config.yaml
attn_scale: 0.177
init_std_o: 0.0
init_std_up: 0.0357
weight_decay: 0.077
decay_fraction: 0.478
batch_tokens: 32768
max_seq_len: 384
doc_mask: true
z_loss: 1e-05
train_tokens: 286300000
MLP neurons of a small language model. Each row is named by its layer, matrix (gate and up: input weights) and neuron, and shows model dimensions 112-303. Each number is 500 + 25 x the weight over its row's rms, rounded and kept within 0 to 999. Numbers have three digits each. A neuron's up and down rows have the sign that makes its largest values positive.
After each neuron's rows, "fires on" lists the tokens most often at its 100 highest values on Wikipedia text that the model never trained on; "fires in" lists the words (lower case) most often at its 100 highest values on Wikipedia text that the model never trained on.

L5.gate333:491485480441476557527537466479464494475453512513491535493485517545529497476500469485501502483507449477535498487499500518503513505475531499451512537497464474508489508493522484491502472501494516466526496500579539548495442505554536453460476515488522495505534471502497525490523509496542518526489528498479491511537510492490471486471489544532480522474498466475475506492487517540483498505521488510500519499510499430511535469514504503566525502521482485541505541546563508509525460440467529498498486504532488480499504482495481509477439495475520495496488470528486513494501496493519482516
L5.up333:516499484506521475504527480516518530502457504470486514544436534525528539448464508517473447473522496541462487481502503476464509521498491505486476518489468488508524516459467486508491499529499500508525500481492508523482478532482478498470474461509523481524534535520516531505516519449489507511486517510461536503483502516440517516509513536531488498528522484476505501524488496547517484510453503494502511511531532481541505480537464495526440466496492517488476517475492522509443446458516508464479500484515493500540518465469491512479483440511536454508496475469476492492463525490475488510
fires on: " World", "ation", " world", "pen", "ations"
fires in: "world", "nation", "nations", "international", "open", "national"

L5.gate408:489514539498514517491559505496475462510483516466477519556467488517473504495518557486518499500511476525518508517499491464519516493451503504534493515494496527536477503501499485520482503443481502499518499499551483502453494460490505498507483486502516487463510531521535512461537502469462518507514477515527503499493483477508514521504471471465490468517530503479560480533503516484512533468526506489475517497522490508573519525437483506491451495525523481494453510529545502519452509518486540492506508521502492517485486519487512484490487520576545491553516503500532531527454506497481483468
L5.up408:517501529497512514493532498518506482469500493484493495524485547520487530523489534497500537497483468524508544488483461505535532488461493505502487479458496480499461526472477496495487514473492512482478531509516501475505461489500515453496478533534506490493477519524511510491483483499471523521491488512535512467458546464497565507507501499496519479491499456456507526510467487498518489512490517495506543515509530480515498503444531519490477463529538473475418536522488569502498543526516519483490495470540483538505471488506485497494478490531542524516499515475477563520504531506498515520
fires on: " where", " which", " sp", " addition", "st", " un"
fires in: "where", "which", "addition"

L3.gate61:511499494488536523496474471517503501533447506534483524516493459476506484459500495483489504552514494492475517492485486564528499478483529481511488555468479497489469527510523546509530506450526483467512497532499508474500493512516507484475506485479531513492474457478534482491513528547486484523484488540486460486470491478506532543487499524519499525432513483525541504500546504501505534472512483506504503524493488483470563479479510479495496528495506498495432498491454507481499483514479510580522495459449558514494477517492524475528492460485553507431481484466528484507509485502520506511
L3.up61:522502463494535499479500500479505498504486489529515515513470509482513514479493486464461509497475502534545457508465497492491478552525501459508503496469467487455517513515513463512580466503488510468495505529558486497495488544480495530513509479503554493512486528471474497457518497479487514466465514518497461475486517557515508519551528528513476464502479508500504488498493505515501494534513457539476540485487510537539525513546501458512495503513516531483501521484446492472489489494537533516535495500500512526530485461529514504484496490487500498512500522457523537513432473463471452538
fires on: " of", "st", "est", "ice", "east", "ite"
fires in: "of", "justice", "least", "highest"

L6.gate164:497482475497480519511500507428561531513512479525495493501473508510504544497543534473506497513507519513511504482468483528442528500486470455471505521547514512516487484506542488493479522491519492473513485544474498478515500472514490498518469508531509529487480507509526499514546468567519484487517470552499435522512479469525525493529510494490526505525524485463524501485527488523484491504483478523473515483493484536491508475516478467509493468467535493483494494507470501462502518493488466533478469490495546473501506508526524479523509538479501468525488520464502480520512553522517536564
L6.up164:525476494484500514506489511479530520504504499486464516518496525528484501409488459497538526478449517480519483505426504483541529459452474502499497489500491501468500487502483537486507495519469475521513472504477488495542478497513512454499524500515516519536468499473535537483493497526504528512462511507496469514526476509495487494487492493482463503539485482469452573522480498492517494532537497481544520523533508508512529491504522474488549522524552526491510479519478483479496507463534523487500510513524482527530482548509526554539508479498479532516477463503475460523495480494494476525
fires on: " to", " not", "t", "ot"
fires in: "to", "not", "t", "cannot"

L2.gate216:476493490519473508514542459466487503499512455499522532513507523523439515526509499506457537466511505508553505468518545490514480515432460488564466528514524495514552468508481492506481514482485464505562509507501546514492496477506502482532504517537453503544494516471527477569495469487512459488497491538502488526496503505535504505514461508526468505507471533493487508518469470503507478490488547463499509478517491536540490514483498486530511484449520466518484482477504454488441488508444494479486528483459504512500452465541483507479460498488498496465510505475461489493498523505515514454
L2.up216:477484485497531531465508492488498496487518507514537513501495484529493515516479481510494556525529456522509505489430510458429445480489481483530530480483508479480492526546492494517509501482488507486481479518444494498505519549517497452562516496510446533455488493482475526526508498512481543520459490558465466512487477506507505476507515507531538493495477537501540516517472537486479510488472528535478553519539469498521531478502510494505508471502479520481508458477483501491493486494503478489529465502493523514527504498545473502483526544482497492482545500488518503521482475484488511462
fires on: "ed", "ation", "ers", "ch", "ct", "ment"
fires in: "founded", "started", "foundation", "launched", "headquarters", "opened"

L3.gate497:501490479496489526447509512522476509492501472516511523521473535515504516486497529521486485522552505461484503529486483485526493516552514503498502514471493535516497519495456480498490502501518521504443536551485535475524478505495499476490478480544534496493499478471486498535489500526515492499511549452510519533515491482492492492430515532503481506503501493473452542513520474524508479459509522498467463515489509525495496486495496493456467498532515497461464475483465509508505488498484513503508497517512513469548461466437494538479505513495478526503481532510474490550509505539487491506
L3.up497:508478534499454527519491531515491543490502514505545519459494533517514479494483480485500554496536516458497547581502475499490498506496540459513529496453491471502456490493476501501500466511483472491511519441494532487483528502527523525522474520518462490485513507489534469526472512506517472510493523481553482510533511506484518532524519466493485512469483503507468459497501528499553507515477500478487506480448471483496491479475498490522506503518462470450494460524505480516523535501513531472492500513480518488468514498485466476495452513445535532546500471519463534492523480494496480530
fires on: "w", "5", "9", "2", "8", "ic"
fires in: "5", "9", "2", "8", "one", "brewster"

L2.gate481:521517491494517526518493469504538505537472473549554509553461512545473487469518531486455497493503449543527474450487492499456518480497468475470490505507525513478489517491507477471462497541514482498478471495539529495470508511483463500520550445485514536516486528535468466505481529523523519530543505505509490566515481492484505522537505475502524509508501491522547493501535497521508498480504525484502533538519501491490474491540460477526508489491503521508491550505490510506515516502472564506483541491455477513474494537486481492528508477515491502506478487510532497506475510510502499508
L2.up481:510493464469508494496509486541539478530458511532522525531488530532453515509520534533495469467511475510537481463512497496484454499480479530476513486544541482490461499478517496492470509459519537495478466498519474490474528564497474515502519511500539471517486507527506495464462495511525519473530527462472519497475503466504492551478518494506485545498531496471535491524514537499496485500487534492512537541528498524459472483516514474502521498488502504496496548523497512479526483525453529518506506508500472507490521538452508528527519510528481489517475563486508494528544559460531516494
fires on: " United", "lic", " public", "ce", " Republic", "pp"
fires in: "united", "public", "republican", "province", "upper"

L6.gate203:519507502528498486486509471560467464473489488452516517496477518492513488477486522544450489457520473503500523498511522511483448450501494511489522505511510542477513486507478488495519472523513521470527494497560473478521515512507497517494521480518521533490487535511531501494499487491516497474494561521487550500465511460487544525514528471489550520523510489507487514533512518473517463475516476470523504489494534513528504509525540501506481521493516566502499509481521514495494505514492508423493549459493529517471451465503490489504469517477539506503509488489527514526480509496433484475
L6.up203:505530444522498501493515493483539502495488487485474539513477497499532521519490460487474497469544530506503505547527465532514488506517530522470497497482491483484523530538501450525466494511502503552513491496483485515491513490506485488515482524516495515545473512494494463459500558483481478478535475519491488495469503540543476481493490497511507505526505476509528520534526488472481467507452492470533506510482487536490528488531493459496515476546563493522513506496464489501541495470481529509479555482500536500488483468535504534534521513473482497513481490495546496501502536572478525454
fires on: "n", " with", "in", "id", "tern"
fires in: "with", "within", "southern", "northern", "western"

L2.gate620:479483489475477464524513508498496446492468529489450550484486506492484551505494450500553439493500513527469517514503532503493469519522509515483505531509474496494498485503514514482511507482498530532514499489523535557498479508480495479474483479509480493492481489466483498529475523507499520461480533488510518498517441481488509516511528501487477517462501474476542513517480534485457478519538502509557526518484524483503493517486481470537463536494468486514463498505517519532488488480504477524519519491461487464535445487508487503533524471547495545471526533474485512499517525488452524494
L2.up620:541491519537546523536492485488507454520468525503494501536487466568501463484480473487507482523523490508451542506515483481508511491522492505529460520544505515498461531502498489491472501516502484456483517530495482511487492487481486477465513511491536486483489491519557527538471499542532499477492516497522515438504472478445499523503462491475503496456530476484510545540486525518513511475518534518479485497504471507464478458492495475545480526536515501552487494505476527494511522509545508547525483482463516492507477492519488481518507472498484478553483500543522467503501474476485478489
fires on: " University", " student", "art", "leg", "bor", "ence"
fires in: "university", "students", "college", "student"

L6.gate462:515495554539464493504475500496472473472526472517507479487495463462479504471498520510489488461484525501549487476488469511524494478492479466492501519475484497464518491499498501501503517479483490497469494471509553520538506539443498474485489485570484485501502555444563529513515440497529494528543540514522488499520467459507488548477509467487529516507451480503547467501503499514519489513491494528549483485493455526494503503478459508516509521495529478515497469513536455481482542503443529515496477512480501491515501484482557510487521520511529487535477508488491486500548449455509483525
L6.up462:502495502459537506556534522512511524467484479496496526512459542535522502439492534477509499559502452539476494484445500500552522468517496484497482528515530516504562495476491519514521502512512506499501516505489516504504513518456499512509508525491490493512499513491490495507488500510511511490503451482487468470476479556489500514508500471544486499498466520521501495536467494503478496489511534491504499502521473505504470478517513448512487516500486488501507507524465494498511469510444462485511480512508453536492500501471523510506500493515508474540453492486453456449515487516495477484
fires on: "m", " women", "man", "en", "men", "l"
fires in: "women", "them", "woman", "men", "girls", "children"

L3.gate151:518464495457475487475478516517508528445495477466518507524494507485523489462455471535562515506469485486501506526521518506523490469499521449502499504497506516511523481527522488519508504494452496529472426495544477524471529539486499499533464530520493529481524469498545500507511499512532464528480466475497476529502524505565503483454510523479471490457465491490504470491466492510495506507465529495503507483492483563496488528479525488513540468512447490554463468500512518519521518494492527539485470495421481529517519451485514458490506516495523492528517492496502473504499490486528483484
L3.up151:492483501480488515518469480529502516481484461464553506501516514470515507490439478550533502506476495455492504494496509489536461468512494468515510495490509506526523481523494535530498514510447483531505445513510486513500502524512503478547494502512511493501547480494523516477517500538516509498462494444544509524504490497550525500461525513514457464480459460511500465483495452496491478521444512456514520473513506553464474529449512507518516472508486489527484462531512495514482546473510503504476490462482471530554509463517497472458508520514498481508520471509509467478507516479556481442
fires on: " John", " Frank", " William", " Louis", " Richard", " Robert"
fires in: "john", "johnson", "frank", "william", "richard", "louis"

L6.gate264:510503503514511476495491497553481474496474508476498495507499517486472466496461499485513468448559507516522516481547521520488457530517477515512474526509531487502501518496500492498513531539520501500503444484532524507500500485451533525477534496498526559526487510492520508494448485554499492558474496496519494507485487528461457518479524488517490467514494530523555549450535474516480557501523541544542483489494488504487504575532522527480476518489501496542494449478497465469486524495476516507494538480516479542484470515506511506500521493493496539498533446499466472483466465477505498519
L6.up264:524488503513443449467498469501505480521500498508512498461514518502472479545515483496497503462461498540547492498505478525524540509520465510510461490510537580528497516478474466483496473503500529545510493485519492502496449515487476502461513480530492451536479581527515478486511475456508501495507531509474488510463519547479505517497534515512492469499520485541502490514537535486485524528507521523517488510477480428466548511498501492460475529507498542478511548480457486509488511458482508481476524489494510548494488489537528490492519445510540522418517518520512505470503480489499482524
fires on: " of", "s", "re", "ver", " former"
fires in: "of", "there", "river", "former", "krasinski"

L5.gate459:506462523504499442494492505508519503495517502474458487486485520534500476503504480507462486495530487492485492499473502508500513516495482501512476518513512507484500479512526504506495489454473501488464559496542535541457518504488495480514485557509533516477532485478514513529464536433514503532505509503479484509520479505489473478504527536534493497500533538481532489510510514528527534504508522496490541521547480491533537496474500487460501428492475477533521485495450506499486521472564508555464501488501539485513481482513515543449510529519488458458488505528517500529473524504518500425
L5.up459:523537499445512463476507465491467484508548457518541525520469530495482531470495503469517520507489488468504500490485482533476492524485480486457505477469508489493451504535484465487489518532542487453514496460578474504519510479501504506531501502543501475528508489527515472546463519452553497485509529481485533503475505490545507563474480532495492516482517493472519549449534498532527503497534514484531509513531497478523497505479542493490462481529499471495470497506474530487486511480515506500481492488501538498503527459423485518535530503499502544502542466514475525550470569549471543499
fires on: " that", " same", " its", "at", "e", "o"
fires in: "that", "same", "its", "her", "one"

L3.gate138:459499486469460499493468490510512471530517522483489487517484551449508475491496489508498460493521505491511526513488426505497492499493497485488494476535462526495523500491528517508528428504496480474491517486502499423478513470512542541513444519559517489464489474430500521503503498453509475509500517508487504509491530489487525508447488468568494519500495507489485473548526494500550527477505468522484498446529477479517491453496462465483484502510487473505465471502513478495511497497506497465458505465506510537483474510507479465491457498516531524475484534488489462460497561482517478482
L3.up138:509520477510541500503482493516440471487504511482499551504499494423476561502514541525517512499461523517551559510480455511500557452497502503515521485535506495459536557515525547541494476537491491511502490500492490505489448531465480489523470467480564468529514514473499490510497464512533486498477471542499511485511528475463497492456490470547491529497480503485515470508464489502528499521508532499468508491515520514467530484505486535495508493528474505540495485502495485446502520504487497452474548482543502513475495507485527511495519458472465502516498499482500496508516515512503449505
fires on: "y", "re", "ver", "er", " more", "o"
fires in: "by", "together", "however", "never", "more", "brewster"

L5.gate75:453475486476550495473503476525507524526478457504514496546486497469488480489484493530491485482467455488546469492493457518521487490503493515468499513522497502504465481453494507521499486560489496486497489514459527462492485470535487523479496497523477509515499475526471478537496486488521528487508552515484502501507534442507550523448470500495519473515499522455507537522514500510509530507512502477487485551509464518486549486538477491454480506488537486520520492517552458508548495463496502506496464543494474505529487459520518514486494488477495520483554460477503490497514503483550498512
L5.up75:520492473524492466545503461506520446483469491497529474487510531523511456447520513492476551502489484499497501517555477514476449503500514496500505446479487478514516455477479503522494486519564492485532494518478525487453507497518520451535508537514505532500479516491530515522522502498539491477525504501494555526483515511505515539505483497515524497500521499483496507471496527504495500512484522547461488483518439527476492516511550504496504445507475449509495515533456472522498534484482508499474472520498487479489515496533498502499489435502528503471507473461497506473544490480482494483
fires on: "m", "y", " him", " one", " it", "ud"
fires in: "they", "them", "one", "him", "studio"

L2.gate157:467505542523501484485495476450483495553496480531494476427496494490541458465514454503470500504557536481498475491501519483503541480501499473520509484534509449564498525506532477520532473476531539487488481542500517449510487474555502509464475495478508509481486534483534496487509513521484533479506498523499500523528470539529458526536505536456524486531495490493519522481536501490480512497511510484498501478457470493516499503515467489500533497496562497535482482492519494493495508462493501512561478497531490499520468418469501462524468510528484494548508538527526507513510530491502518487
L2.up157:491499488509495486480487480476471516508497512495461501473508509429477455518525479495468464536559512497459512489481530468473513497464522505483477494506502496446518492470479487527475467482464578508466472524493498488488505524503454506450498448464542494511511482479539487518494540540523500503491520496482459542533477541487514491537491534438545511518525504491483525490506489507503505500497515492503465470483525549504498479505487485519491484497525498532523498470518485470506553510526510496481504499499486512562498471542520486475469445521465503535511495504481538499506511512488522458
fires on: " University", " House", "ence", "leg", " College", "ress"
fires in: "university", "college", "house", "conferences", "church", "conference"

L5.gate274:501481530487504503441479510481499523502497473532494500501481476491479514489495464508518501528508496507551508489472469519460526518485503501488481476490502508483517466461485502459510505542538465523504492514467511458572517491417557480484498532516509488548524471502490521530537490471485491495525496500468526508512539512440534516513506519486520469520522524495468507508504524487503504537505475519521465541478490523496562487515452496531452508513503556517472503511483449499521474467506465498501478479474481475478502470479535474498461487505512534466514487528502473479495487497492498463
L5.up274:472509563517494525503527510481486536529456441531492480473506488493483525539520514514476447505484525500456506507484470521494497534506533472462499510503487465468496489496499474452510514472505527494521444514504484468532499446494509508505500487506475470512506506433509508535480489492483438507484527482477526473513514530511534485501478479476500496479504473484487547535505464518516519526492484475517485499523488486477532511481499464488484463500466543500503498530486474492507470437498514493450481470442501527494504500470539455511493494470470501470499500525477461465560489493510507547
fires on: "s", "t", "ent", " more", "er"
fires in: "s", "t", "went", "more", "longer"

L6.gate136:507489478538472489499480483516478495503503503443512497497495514491515522507532519458475491532523491517548510468460510481481505495518522542499509571457449461497500512505447468508489515474472507574518497488468531485490468542553510553501487505498522460492486480516498470495498504489487508457522516493482484481463465517485502515522508521503477516502521495549479475556537490484525529506537504505469493514482511475514534506478483523483475547511502499498431579496504491515499470504505496517522510495511513537507478549544490518469482515494488525487494503532507520493477528528464509481
L6.up136:457553494517511488504532459472590480486468478493547493508456473487496509526530482508485484565514479495507460505492516527482519520527509485483452506528481489514485490509533464480482507502493484554485501494497484503501466544492475519498504499519497474492523532523513475513463547514520506473463508472493479486521478477474480526511483523485505457493519519476485523493482478513531486472536555464453518465488513504479498486494485501500473471515475511523544547468481471531471519491501507494501491452495510492551482459493503513517473498504521533488477541514489503496543503488507527463
fires on: " of", "or", "er", " several", " other", "ous"
fires in: "of", "other", "several", "numerous", "certain", "majority"